Weights of a small GPT-style language model, trained from scratch on English Wikipedia: width 640.
MLP neurons of a small language model. Each row is named by its layer, matrix (down: output weights) and neuron, and shows model dimensions 426-521. Each number is 128 + 24 x the weight over its row's rms, rounded and kept within 0 to 255. Numbers have three digits each.
A block is one neuron, or neurons of one layer that tend to fire together. Before each block is what it responds to, as a language model described it from the Wikipedia text at the highest values.

Digits inside years
L9.down222:136161082142136152141114131181126127155139044117107134076141056134117123142155157172097131154147120127105144156145112107120111147111126122094133085114137145113103130108132118145132125113092125123135119089129083130069159156176153125087127116077085128089140116124087128127151125126150172165
L9.down916:099127123151147111136141117101136154105111113135111123074121142177110132137133134169133140142132137142090135131149117109141118130112131111117109103084149158121100127113136124168134133127117180161169127114126141115084122163131128124126100086093139119135098103094122192153118122146080118161
L9.down1421:161121119142156080127128148153103130112098099133123185138111107110124113118102139126130164183128123161126128092156100122106122135110151124099131168155113100099098133143118154059135121101110125135135070123137117150082111122148108118140116172136106090137148126149151125157112148109111130160
L9.down2409:138120146156142121136146120150135127135116106106143180121113169103168081124129131121101119111105142128165135118129111152145117082125131104120172112123148106102094119149074154156126135162043159139159147126136109124164173197178142130161130149146119152124117135153079125145147106128162146137

Token before a date number
L9.down653:152121109158112129158140131094097160151124125126130111118121122113135123149130131141133159148130104085125153135099120109122107143141096143117169144144091134120122123102097097118096088093154159077110116111097136078138115096105129110132146123123156108144150138163099101095136168084145177152
L9.down716:160147123161137114117095157138134140145144118107085147158140122089134120121121159143109100115157144146157102137104117146141112125118143131097173090096136124181141124141114143117099176112130165096165131142106078090133109131164164134125119128095150121124133139131102145114170099107122106179
L9.down1205:116149090152048163188084104141114137175109123141143129099082111150140135151126144156134160113125127181121138131134110144095122165106101134128099099082134123133177161105107104094120111154142102098127148163137132117133096137089116148149098088101153092148195145065136134127140136116138116141
L9.down1569:133149112159116111149113144111155145161138150105132156085103157128148101080076149122128093093147155159179147142111124133166108137186117143114163110099102102135157157108144145102132144129114087119107105063123129168141142104102179154118139143113093111114146129127149107130095155086092119138

Role-noun slot predictor
L12.down0:100117140105147085165108124119127166079144129124122091139155124142152094142115108168121118141143094153123182118117149124169140115136132095156109093099141167146111116110121102165150139097120125104127093118134148079143115144156097139152136095159105138108140143119120145111124119120108117153
L12.down1434:078127103176169139113133118138156146112141114085118106113116097094126130125157106132114127115139125151173114095099088115080096125130119104098138121122129163125162152156159108107066138124125145134167124100128153147136169115108197143104140118151145144094133111115095137146144138127138127169

Section heading closers
L12.down112:102178133167149124109091151108137117140068132135164120125135118129132156118106156120143120110108123139131127124128135129141101139139128137126149129142142149134153136122120115141134115122179106101108096169127133129121068179133151090135183141153114140188122129159104151143143123112130107149
L12.down2326:118138140155110125141148153087150091128132103081125158120133107088130163102125144121093104151133186102158137093107107128148115119155111100183127089110129156120121140130121124100157153117112115112101120147109112105126106126106156094142132160169122112108080144111118105104135110126131091133

Calendar dates: month and day
L10.down2:148113140158094068131132129117124169126134118148119130124088124080121128088158176105121154142108150151132143164092151082160118101136097142103115098105122154096121136140165117150111130088161142112121097120134155154147116101145110105107177103098171122087121137110144126127149137124120124158
L10.down216:177148131131125156124162142099136087123170165119118164151124142148118139117164150152114149154092094139130151153059112107122149088149156128136147123099097157122091139134132160166113115133112119109146147095128139145122147138134117115137125127129122160168121128136118160183089147092135128128
L10.down1342:146102102136120104120112166105141135109124128096166144145077154149087142114087088115130143106166175161151105152169131141148162135147119149115154139111084143122109124102145159119113123119126138104159136133121126124152167138094121129168129172145118138147094130126128142139119118118127125104
L10.down1702:113094146121100137142080143087106125126124124103118146158163118152108104102103123152138136146134154160131151165113108147124126113157123150148139049118147099129117167114141142108112149074122139118098076136142108097153093114149151090147104114102140152103187118097167108095114131155139126110
L10.down1877:131092173144089096115137139123131152161140148125186117106148138147101145141166122145119134130153117124177075129138132117145131108108117128100100108091125114136132133129117144102124189149107170125112115094151156140142154134072119167118132142132102114106099108128113175142132144100112114086
L10.down2322:176124112147156129147112126168122124182119128099152105136122161113142137111180128149143127121114120106138172133144101094070146125094117141112141148139095100127121131128103131106143111148120134138116117151104107080124190087107130117125170141079166110150146140146118122101148166127118142148
L10.down2429:133141112135117107115138117133164108124151140088105128123125118151104167137157163137114128152159154122120102140093129122153134107117130131157127132127109130159122143160153101107099137121186144105057120102096141114114146120123127143084128094119093076166127119135125112125077143142146151116
L10.down2549:111117129136150110143142115129086108129185092112103112154120134113153115093131124145128089114085133140104088145069132117124180133192098155169147097103152080137141126115121118132112133094104121112130072117122140166143134114174122123114099171138087141094138186152126082166159105134122135157

Instrument slot in credits
L9.down749:170137108107153154115155065140085172120127139105123119142128136109180126124094103129125144144099182125141120093107112080101122106107180181156136112146126099163136148120176116093106150149133106115131134135100142164143174128142159106124116134124120123099138165136134133101147168138103146152
L9.down1159:091119108116087109097131131107124159146102131157139184153138137080115102135156141114103084104144107126136109127119099164131132147145178141119162094125121101150082105103170148107121140156134098141144105167166097125121110119104124130157141173164139105156099147163180131136140137120148121156
L9.down1348:124092115123148125130142139131134127144140124184101155128121153155129136126131105100112112103096134157164135106138121144135134154103165099113188155153096106112158153145119110165140083119123126132172115153173097140129140074076130149133147134160134101130148120148116064185153123123150116125
L9.down1660:140125083140141184129154121122092118128149102126107122143119159106116100144116114153123156139053088112124135147140072146123103127152122092134098168112120093069137112125116159112130138118121159116151151132132112157153102180154166108089109134143140125126125152129086111141091092147110114104

Subject awaiting its verb
L9.down1262:127108149129089108150140107095129140104101129109092133125131151123150122133125119161148146127177100200206101136136097097118101120112125122137074133151104134074108105100136143106148152120114156157161115135104109111137120153105118110042111123108164146120131141130116116149097101112100087141
L9.down1923:119136109120104102152145132125086123137120109126130158137109143128082121130092123121149133108100122089157124115106125091150106141131130134127116108124130145130138128113100127133105147092136115159178129127100153118097153116135142159126137120133152171091078110127130206140151133148152165169
L9.down1986:090120121086156121078125127116117135147141117116111162129138090119139112112164132125072115133119106128140149133107139135102159142103089126127131179124142067108109117151121149142102102124112124126112123148112116111152122134161137124171086112132130150122135144150142135141129110119088144143
L9.down2188:158121154120153106138117154131114148120089117128105137127142098148192144096126143098144169166116091136111141102128116132098152125150115090140091157121108099136128138098120139147120137108115063143112125132118152118141135144105126150121115106098154156141089097127125135133137105130143137109

Year first digit
L9.down275:153109121134110139132072140142129115140085165156144164140130139085104119093120149135159124141119148180138127100138075125104112101102110158157157075146126099121114110113127126109143129143122131152146108174127113120131145143101179153151128158129166131140154115087134107131159134123132133150
L9.down455:148136099139137116114105072088080130144093114113144107106183168120112119142138125139135151109148123164111114122122108121123108152151145170152138129158069128130105122124078097116165132118142146128126113144087079141163133106119105126142120083132132116159130144125115158114148123121147099123
L9.down574:103152128132169110121114153157127098172120139169131102142074165171137106085135136137124106121090109150131119139103130136171164156159113095163115097173133133103129144138104120087154135133117080127143120120146143150155144132146118132163105112155130120119126096137081138135130220157112120111
L9.down1802:129127121182172101128116142101107116151167113153122136106124113126159142136107127108094135129127107142125098146170122132121142142127166137109121162109169155141119139103097111110138133139101158136117123173097170128134131110107118075089117127117101126131157133161141131173103132137127141144

Section heading closers
L10.down342:103169116150135103128073094147147115124097118154142123147160090165085149103156117079149165144145102090128130095124124118141149135072168117110129157112129116097129115136122128099107146160126101133126146139134107108132114121114160112114151112140135142116152115095158127122179157093131172077
L10.down1366:130144145078123081100172156118110127148104136145123124118110155142126118115157133174162141146104151123140202106126141103125105103139134122124160117142152150081105136130147139094110127095151109118112159159125118136083171147091134068138131125116143089118118159097105167111082114130176120187
L10.down1378:135116125134126135170068152119102135128097115106182129131130162107187121141135101130167133130097165170146110133096107108122089162059133105087158096136145125120156140156117121173129090145105148121165129113136127110107128135149123073125170139126120111116122116126086119151128116099069099085
L10.down1474:120097126113098117133176118165106147143119147104168163118133160154142114163172130117125148109151097119139083116113152141122145158114099113130109099092102130122122140164165159084161125136142131141145093147119101153139111122160114105105142103117122126177124117130174105121077112117150109090
L10.down1776:149146151140107109093123094108132113091114129155130142133133116126123146126139136177132167127131124125097122121068135142163103151140139137129073078175094132142165127140117152158133155142130155140130145125117147132123111106133074116079132122130154122089129149095103147164142124150141129119
L10.down1987:144147092095126117122138130115130107135106116087158120153141109131157139117125155131097142139109122154170096167110099107171156123140133133122134113094138103135151137130097139107166102160127136146095104094107139131124146116129143121165123117128097141141060162140141171105092072117186109142
L10.down2052:112122174123185104103142144113087122175145147074100155160124150137104217119095142157086095116089139132133111136173115112133115108104118145151121114127148132121114089101141134143117128085119143176150151158116141136119158160144159091093137136146135153104098159184120103121119155142142117113
L10.down2161:124145173133163140125144141115139088131126113126139138141185116107089110158132143135129129149093119108197107099117090195142157105148115141116120137121107128121120108147158154099103166134134111155131133138069110128169160122139125131144122153119147116104148108086092136116132136139115140148

Year and row-number digits
L10.down221:159149125122156111103107148107134099159119150122109115139126097140100128113152105150166099098138065102109121174137125127103095145137137143092122133146158123148142105137165123112115128093084133179093124102128140136137153117129131117120147078148140133154129179093162113104180109128128135133
L10.down260:164140113135132150134141127130126186120135121137120147147152164130142121140132075132162125136107137192138138118165139104107106101124123166126130133123145133096101130109120131110082095122120137102119140134101149092148135096122118135165132111118085140185087139106119099130159143101109112085
L10.down848:144135133108082140125120136109095125126084096102116127145144089128145137138106105128098152084127121121121084110191122092119111183080147104093130124095121106119148116096088119089143145149103149148098128155119119142121134110118146165094157140131126125095151182107148068135175106118174143129
L10.down1288:179091150113093132102110132073084156101104151159138178144151102146160139137106124119142143150132120128113114155094157128077131111108135113124125119125152129161124131088113115168117137122102132112101112116127167119115116135161138124187105068088129148134159119142112118128151164139149128146
L10.down1385:107103117152100113097115107083118197094146117124129130084151159109114128118137154168151139149166123125107156099122106184146143152124170136104160120141115121106099109103125121148150132114193144129082143095146090084143127097128112137103161093166116115100159136135141083130131143128123138138
L10.down1404:097152135097139107131129129142153118110109118122147100126127129147118142139066135134131152134141102079138163149135125106135068132136097105073126142098123145132133093123119112121129162166101139137126137076160114138139127126083119153111154145082134142161116146139181126127075109126125119134
L10.down1663:135124163124063185113114102101125139136082107129146126162099153125122130123132132125130155129131166147134128117145168135120108144151156128148122111155113137106129144139115104140130122128156126126090103137117127122110146147134164070119091119132130107125132128112112132114138155131147096101
L10.down2085:150088123126144119105156127159122128106121102104122155131116056129113104084129104107149132129147148125104121100122141154149083121155094147146142121145125184110133137142171124119105088088116090164095127121131119164151133150121124128136114105091142094116103171154132075149128157147090116105

Before a person's name
L10.down240:099094104148115101107161126119146100091127122117175083106141090100125115113147160159101109145143107117127112153112170129155124175132131173126101141124144137167142160105135114151125158129129137177122144155149184112142115106095150110126134121150133127145179079162127144127100134149135166142
L10.down451:128092156115120123090106139163108131108103082124094095151119101125085119156139133159109126111151080112107107095066115127123154129107125114156119111144109120113141118092086074117120128132158162135127118094143124146116143151094121136142113110121165144125160090115101137110133148113110153170
L10.down1056:131096139149139083127143116142136121112158119146108083084128148094154164144134109136129113110139129118149168128139114114134134127127137152139106133123100123121103111095109130100117136105124124153133126100150136170105142112111092132105137161079116137152133129150131109156075101129128120120
L10.down1057:096107172140135122135161094144090192145131128152099106126130092148146134129162113094140125153109182146119136138116123147136155115195105117146124130118143147102132141103121115123170137139131142130116059138120109153130123107152117138120146116117117134124120140157145132110150105128138174155
L10.down1795:123148060116083128120171115149146082119078124111118076133160091150132129165150138176120124156113071147113123119093156104136119120077093090081127113149148153099138137122114113137141118130096116107122142123146113092139127152033118087109131090103115136112132107163134122107159095079146123096
L10.down1884:140145145184131150160112092153135122106136143117138102139108115135139112146105100102115113147095103075115153137126146122122100147101092147148103077137091125115126131137131110135111104114134141111110146124167097129111165101125154140139120138123128120131129110123073150125144079108152099103
L10.down2077:143134166117139160110075106142112097101124128135128110101114104183142117128107108092106107111096127115101162150125169144197110107131102149151114120104147106133097107139138086110176106109135124144110158110113160140123087127160106143136106066142137146113121126140155146131132120119138118112
L10.down2221:139147133132135137129109158105146162087141151187129136107137141139102155113119156110165137155141096133139116075129157112145103115160127137106125128108160123132129117163150100104129092114117110119148132124154176150152111112086123166103163129117151117120117158151105140124116138128140095115

Credit-list separators
L10.down225:138132137163144130143137119120095136100145116114126139081150131132127132136098129121142194179102128126163151153131144143149095115109171122119134134116125166121163160117136102073098122107119142080130122123145163066127119135169159092119142111122118139139159144131139117115175123132135131083
L10.down706:153143136114078128129083094108141127084129136142142128153172090153159093103110139120071110112109123103121187099129095141144158119094141096147151146117130139100145111126106112091105126111096183094163131082178078084124068158146106137131166101125177125121113125141125150121144112135111091135
L10.down888:103126152086136149120160148097113126134143187157179124149126106114120091126102116151109100130124121135133143123145109131165085125121139131081105102120143108146110122147152130120166104136105144085111150146153115111060068139132118142141169114129128147189172124101121088113153095130145131153
L10.down1293:147140178132148099149108105152109144086092113136116118097173154126136160164117179110152112074112118108132134098122137094103098156121150119099078154148099129102142122085131126121106120152104199096166151084177128097154139132139108156123132145159125130104141115148123044128154106149137125108
L10.down1369:089147150145130115128142103133133131125121123135109147080154110127182133112109108168091106150125102113108187124132112120133170078089138076115135133098101148114117120138147079139107185112110112103110123125091139112141097142127146131125135114114128146078160119168133158127148154154078125148
L10.down1533:161135132128111147122124105095094146072144175136101152115119177138113172134160167113104120147104120147112159099143167117158128121148139112128150126108084104102150083086092109149129118096119113109135114135155080067146088169126139096082169120129135094110127107168090123113120130133161118135
L10.down1765:094107081115099138119129124109109152133093102156161141081097104148110156108105158127115134152137133157136112133146149188108139147137152133125117109118129135129138121120101087126153129167096118103146162123158131117102114084129144144077137130152148095142139117157137094131185182128131137138
L10.down1860:105127099138093151108162101154184134201078082139109135087101100130128153108134139191153103121155126110185130111120097093102168121117109069136110180125087097139122081122110158122125130128151110117185147168121132112129131154117114147103109162163135110089143134110123110132134098121152101137

Mid-name word pieces
L9.down702:158111095134143108149127128119138097101111137131107140143110130148131165104098125099152163147151150127097147090128118139071114123136180091132150166127116112100139119099126117168164151101122079081121109158141111124082128119171169124155163117135129118110095157153126107121122138118134125087
L9.down820:105084151108114127130131113136105129119150142161123167148187142143113155104075119146129113106127118118132121120123106152119149132129125099151166127142095078124104136159160103135138135142181174118114132147155147125173125130139111115143178094140156105104136095125092099130094151133111123157
L9.down1618:171140129140143138111159128100147173143110117098136158115115129109190169106136147161129162158120136133123131135150102175123109088120082128131119120129136087135140141104148142161119135100129181143121103197158127185101104129148091128088135103151168117126119117129155101150124144140150136141
L9.down2167:104122118135168144127147120114096200164116103102139151150106102154092164122119131144144084125125158131105152102152133180141095098095110145134152097141092148136098154156134126115153135131149122153170129109149091157132110108107117154170195137157120103067149082125138181130139124140119122121

Token before a number
L12.down389:102127146107143134103146072141155106171113071139138123136137102156113122123134119148048093122147114179121148154148154109129110107126148113117149147132131108131111123087155133164095099156125101150162188122132137112154103102117130140117143125142113114112122141112141159127189151135134128120
L12.down1171:123152142101089091121136105168122151156129128126139161164124133182115106069140154131091165135120139128114118143111158107124129149111092114127124116135092146148108134162119107084162099092136104122158132149146088112099156153137146116118114147137156112110116142127124171078097133128123159149

Film genre descriptors
L12.down49:103129121129093118169128180123148157113148147151126136131123137122088108134121154169147111141101086120145127085162165119137091134127174125168121113126159123153110150144128132143126127116122113124124161092120132105097104094079119143117116108120125121111099130123082163132080098128170142152
L12.down2010:098104141131145098128138166118110122085128143136096129107142142107086121091111159114143130132102151121160122174144136118138117139171118154126162096170111147141147120131120114137123158135103168119131133128139134174120121162079120100116135135090092080130096135095172117193162166125133120149

Number-internal separators
L10.down455:159127122166121152122144125124069137122162088050100159151140087077114099158141125097105168151149168112121116136102145080163165169101150124142142111167183094126091164098087117134149111144099126090100117133109139146108149139156168095108167133126123151127131136095137105124170151088121119141
L10.down708:120165139136167128168142115153100136106141110138149087135130143120159132138073110144122159123132155073128134119146107144140147119095159108106143140134137099155073086100132152150147132116127130090177090141132107156135096115126107091132130160135144127143122112139103096117111158090134145125
L10.down724:121082115143102123118147133116113141143132128099114109113135121115116154131131107116123145123156112098144169120114109114094142077169144114135098122125155142127112135171053132106153117161094139120119121136087139131134128137128129126104121166144125147089110129142091113125140119107149139157
L10.down828:115080118165119133112144115156118132109113126162126105128160098119132133142108117121152135084083129177118124118126117111135134125085114152123098174150153116105106102151112090107101117172128120105129133146124147111086136117126134092146139162115113104117149107129142096097159143134097143168
L10.down928:089127116080123135141135155146132146153134081138084150122096125145123164144120150110120117155095155112093147109092124096121098103133117146135120154116149144107108124126140106134135106080119130103097113110116112146128127120131099115107156101111107144163099159137135111099122130139162139115
L10.down1524:121106142110125124115111123129129107160129131089123112132179102159142082129173116144134132162117114113110156113144141093114180117115110144108117099120154128095081121139105101090074113121138111129122085131081168129115137134079111122121114136120099135154107165148121120119154158107113085126
L10.down1669:104145184143102123148138157103124131123094069096115123152129168144144128120117151118130139138132130169100146126126147107123155140091165127128109106120137115150115121132137094117140135172087164106144125133124137147132183131186156122150156177106121116183113164135093126137173143113074148166
L10.down1980:064126139147145110161102108176133135142125119146108118130101150095130097149125127132121125131113116120144109151132147114101132150110137122151091074130150116150100145151138128084190121126128135170105078124158104099151182102165146139091101140126126108130129099102074122042141141125127118133

Token before a year
L12.down861:143145137109137115153126136152152123153091151176129086128136135139151112112110087107120129128103115097152143159147128173106150150157147096117108111135128114166135099118150110078112109116152085125116133069129159135115139118161156135174100107173129136116110099086107153109122115122129117119
L12.down1864:097082114111119141132125136132133159126125141147130138159137157111112112103159155097084111142132128124150123119153130166115103127138125159141091109164128111144114110141151117137137092119119092120125135140123130087129105112119168106106138192166117129109121096119133105127112124135134121138

Film and law article tokens
L10.down37:140101099119139135102161127150072156171110132118111117172108152103129151100116100129127144141100120146137141109147148106145125110139130094153157181149129155099154126122121111126159119143169120140144127119150100147124141160110109138095145122133164173155110161130117115152143151132105104129
L10.down933:101158106146123141144122132152151107114190173095122130150108079125167151089150130087132117112140133084128122098127143161150150129105180129127134139128175127136103137132143114122134115106132102094118134132129130127116140124122109113121173124109146121156113123111146149151121133096150138101
L10.down1046:143154116129157144117132108132121170112123152128109181131126151130100132111161120128155111141143152128085095064140125124154114127083106136128131130124166141138114113112111125101119088105116129085108096141109075151102149145119153142125146115136151103111153117091141124106123151180131142108
L10.down1292:124124100074136090109142121122104145138129139105143100132109124128108161135097117106111171170120134114155107157139120147097163112164125182129107090143130164111144171113114121135133149132163068139125086134151165141129121097159156115137110133134130113109132094116121158117129136091162165098
L10.down1518:114121151112176130092122141122147111121140111139096124112125123125159121150114155114169121104093136145130156123095207114152103153105117123126115096125081139143110135118085132120127140149150111108113125089103092147171136129106149158136109134100116095124094145122135103137117174082132173082
L10.down2223:124131142147124089088112183136110115103119122139128177173076133105113135073148182140163131112140117156158111101163142127181088138131137100153112125125133155074144139139170099121170117123099119141143069168141108128132138131083121150112135173099113121134155114101128108158137155111135108093
L10.down2316:115118135140090086149125127137140140106142127143139093162125126158153104141164165146147127083087068139080138121116146102121131138120103125108088115116147180143113177117149132094149125141126147117137150092120128131117135112110154109137116140121104139128178136128086124127147109153131127139
L10.down2527:169095138137110158125161158130098138166148157125082100160113114114168111114153167158085137138075136127123162151123113129113135164165146140160141110107139112125126087109114135093118179097081169122131106109128112127133101137123106160111075183142092116127112184121166109170130146119126184111

Subject-to-verb slot
L10.down429:132114120151122129113138188144150113134134124103142105161083113118115137164101093102110113119104127132157075107106098132112090109152137102184081115083112158149121143130134132126147168139092147128128087134135088118162129103101158154120135110127167116121117145106108150102158134101110124157
L10.down917:121142147116120092100098110133120131094126158085171088136173136084105106098107084130142163128120175144124155121133142090129141116136138121179138109137132133182141158135114119153178171110126087121115150121111142126133158141148196144172131121150135105077086133110137131153128132120157172104
L10.down1061:113120156165145105164135166150120115123109164127135126141146166106160137122138117075071102091115123104138135113143109121136105115144131118142104142118119084161149084156182115164119170134112137145145148126142159097100107177140152145144126079115146140129145174146116118142114133095134107132
L10.down1785:139106181118159137152073123138097115105092110109116094109113158148117153129142163131105198145155179139093113125119140117099120118125130122147153147133127149163140128126108110164142142095127099130178154151115104091123141146123135101127124157162152109136169143107103134153120122102141177156
L10.down1979:107087153126151119108134120145163115125128132132096127126159101152084127114121156104089157105133092106123162181168087121094138132112148139094126095099093122112144119103136105113155110169093121138167118132112166117176136144122143114172108101169096158130105159114173088101115135088137181129
L10.down2017:188114163186107099080113118097098077139082131158113145119152118109144159091136133167130147126126151109123103140125122074089132091147140154119115141135162096142119137140080125095132153141141143135099115192144158153120124153132123088127124093125116094127134115136099112121122130140087111089
L10.down2278:133154154124150110114121129075128142132102142114151149149145137134167119158154135133107151165133083167142081092129132123129152122160117081156111158109104117131128137133117126128094143172115148118141089176170135109131130146114175086092126091124116123109154118116118164120158140079121101118
L10.down2384:130126106120109142103130134147141116143132133174098111102116108114178142144147106129139119138078124130149140096119122134117138127124170135143170121132134130083128150116161129082080152054137151146127114124137147114125111072102116128129151076119161134135112086143140162149145084127210132114

Past participles and year slots
L10.down374:113097123121116093144160144151106180088098093105111144169139166126120126087141105171132135116178074084091124163100085116106140128136139110106179132177143154170120129114122144146107087162110128125182114138090114105104156083096133126094111131128133154167117143120130100152120103137140138111
L10.down497:127109106134109136104132128128155165098130098161134131117115152162118131086138125166160120193113134086159134137099150157175121145140141096128162093180137155144115087096130151163114144168102130121156158078137137115082104109131142165100173108147145120115129124114161106096150147123123094118
L10.down893:123114100132080130145099183128094157118105082105168136133104127166126119123115140142105142125135197162103158128134059104157140104128140090091157138151118122132099111124165131119109192119137093113133133116157124143098106103127147115109131097163124158114145133157126120105178143120086111108
L10.down1548:125110110120122097128112121117116131149124174119131146133149092117167112131134130109128146111169107175142132144142112121108131072118122140151142076190119137159136116148165132148128147179129090141127153110122125113125132139108143123072137158079142143121131097122139148097065137134129149133
L10.down1802:101173087100129151130117148075096136125108123125160153170136140161130113174125137095161077115119081126146145100156126099151139140104142114096111112125098100161111149150105120134109109098137152097123146136113115109127089135120111104103107120129140207143113123152098138135110123131102136109
L10.down1861:085166100186129115120172130104108111162123158127104144077119141115119106129150133149071162131124109136144146138083137148166107177086132112149094126111118148119133085150132131136159097117109087110138132121096089092139103147116130142117117151116125160147096154125087087164130121133157107112
L10.down2433:119128114145135090134122096156137131145122150128122132118170127112150103129144126147069162115128113100143130137100102113117130136085139119122117125131167140114136156194094124142085169178140127117119115152154108136121145124116168110122083126150089090134128149125116124131128125109108153166
L10.down2455:136107175125190100168126093121117152102094140118102133053120130108080109166123177143104124147133109137126130099146154132100134146116119116089120130123154130175136126101114109125170080176109117130176171139161105100152119122137147125136116086116179094142119113123150121131157131176114148135

Heading closing markers
L9.down438:119110074085130105102108158112122168161116141143109105108134153088070170119149130145130130134128137150150152114122100148180101141147134125106122133108116171080152128138168133065166142112115081110137075157145132117133158108088096083130155077162116129180148118129099095134156121155119153142
L9.down444:113123093131147133138094121129132093094138114103186118101114114090163137171142141092161143122085124150206136106108135132100154084128133102147126075133107139120157148102144165112164113126127118121108118129177124106109145167141117116143163112118127109162098137136144130131120129132147164105
L9.down631:183147153119113120097150149126129157149151108133134145113143128119121165109147151104104095152111141143162153140114078137156137117126154102179158105147138136151130158126113136092147134090147121111157076140171143132135092123126143074172188143137155092079169114107130108141117131119137111093
L9.down2200:120131131089146139079143099129132148141056157124112145166184147158137129094142120139120124099123153120136117126107121093141113100122120161146141093137086163056131149150122153135126095135144116096106064170152160135115117172113075109104142167123154087117101098161138151183115149147157120168

Name start in lists
L12.down586:132166153140156088117141116111121132132138123152077137153122106155107148169100143134107097108134115138130100122163159144131122105133130144129113108140144145118137150133156148099103150147152134137108126148119118145153134164122153126115201150130162116131154145097148184131120112136118151140
L12.down1134:144143135135135115133143141139141139142097103126147135152092124125130156154098096168112091134169124132138133149134117111154121120126134164147110110113082143157111127146127088105140130133134124157112117125108149124192158154101123144121153135118128153092121134099150150116133122148172143158

Pre-verb function words
L12.down1231:120111132130151155110127139145117138142121120133100141168101123138179143107151152108173178157100104150116123086168126127058101107128116119159129149103125108128124108109138120120172129131133170167112110132166153120129138178152176148140103144137119165142120110102089129122158116167127132135
L12.down1655:119130155157166116178119115151158140140090076099117099132119125140128150127104120177149138124153104109113123113112102128148138162180133140161139148125101088170097133084121135140113136104137155165151163103070155128129149118111136120130077126088155139138094152134107153126105083144148124155

Slot before personal names
L9.down16:105135089092134106117155148148163120109164126122115118124158155085106150148167154140139164089119128119126123130117094160127142147152120132094119100140152138131127137152175126149125152136121139135172143098116104107096156111158096106147084095118126119158120147157137121125133106128102146139
L9.down210:137124165141121146119125149136123120127086117154142131188116123122130170132140105156128095131070157107120124134130129139168139142109128151124114074145149109103138085148077137131126171164098140104157097151111144140150143171050120183125135146095129139147151115161179092060121137176156133107
L9.down1167:147142108141122093128102110122118125128128148129106124162130118137120152123128124130157129131129123152152134134113172110156096146129140141133125126146125115116114130131114089116086144114134112097155113131169182134141111184093142154177141130180138137126076115112146109144134122121134107105
L9.down1758:087135177121152132089082120118171146115154122147118084133111099124149153122106126107160135109138113113115133148111135125132112168160095096119164118159119108127170109111116098135098155129135121156114133117122124166112149107103142107102121089129122125102106148139135112120097120151146154117

Year-initial digit 2
L12.down1657:110130150133129090123095124129159179098122137151140142111104133161165146086135139118157127117176112120161137121133157168123128143140120149129129167139117090097111133115120120153145120150118081116159097151126145121123108117103186134139141155116127092111146112192155116148144106144121157109
L12.down1673:108146172152147152093136082105114110110121141130096126110144106149097120142095114135130120123109060129105136179153116158111165125135124150157152138135144114189136126112129181123162137104113099124156076123101138082109107140143144161154102140126164154097150126109132158154153150162118134172

Before a year
L9.down47:138166121107180121162170141155111105100130148120086132163178155145178127146107108109080092145144065126094154134147129129151083107123110109113129103109113121143138110121149147104116101123122112178124148072133137140136131148124160143147121151087097122096105129152124140108131141107080106103
L9.down52:161129085147135133123101130081163136128150124159123164109121123126130126113135156134103083138136103117138153117084112144119109106145091085101109156116099124149078139152122150117110094118122148118082104134112110126138132158122173074149121151103141143110159119146104122125114082104080138153
L9.down728:138075116174147163099135130116155126198139107093141166109124118140160141126113059118139154169119144110109124108134105151122088120108115123130170155157092158197109147137135137136151121127141116111108151113147130167091100142145116082162146142144129141135126172140134094111098176105126115138
L9.down1057:172098140118154117117098099111128141135113108119106156101154099089126102137147157136109124132102119146130122157101179136123099108130117135111086123103097158148135134124127152138107152085077169179127120131127150162141092120133123117133144165103092120156137127150131120133106079117102131194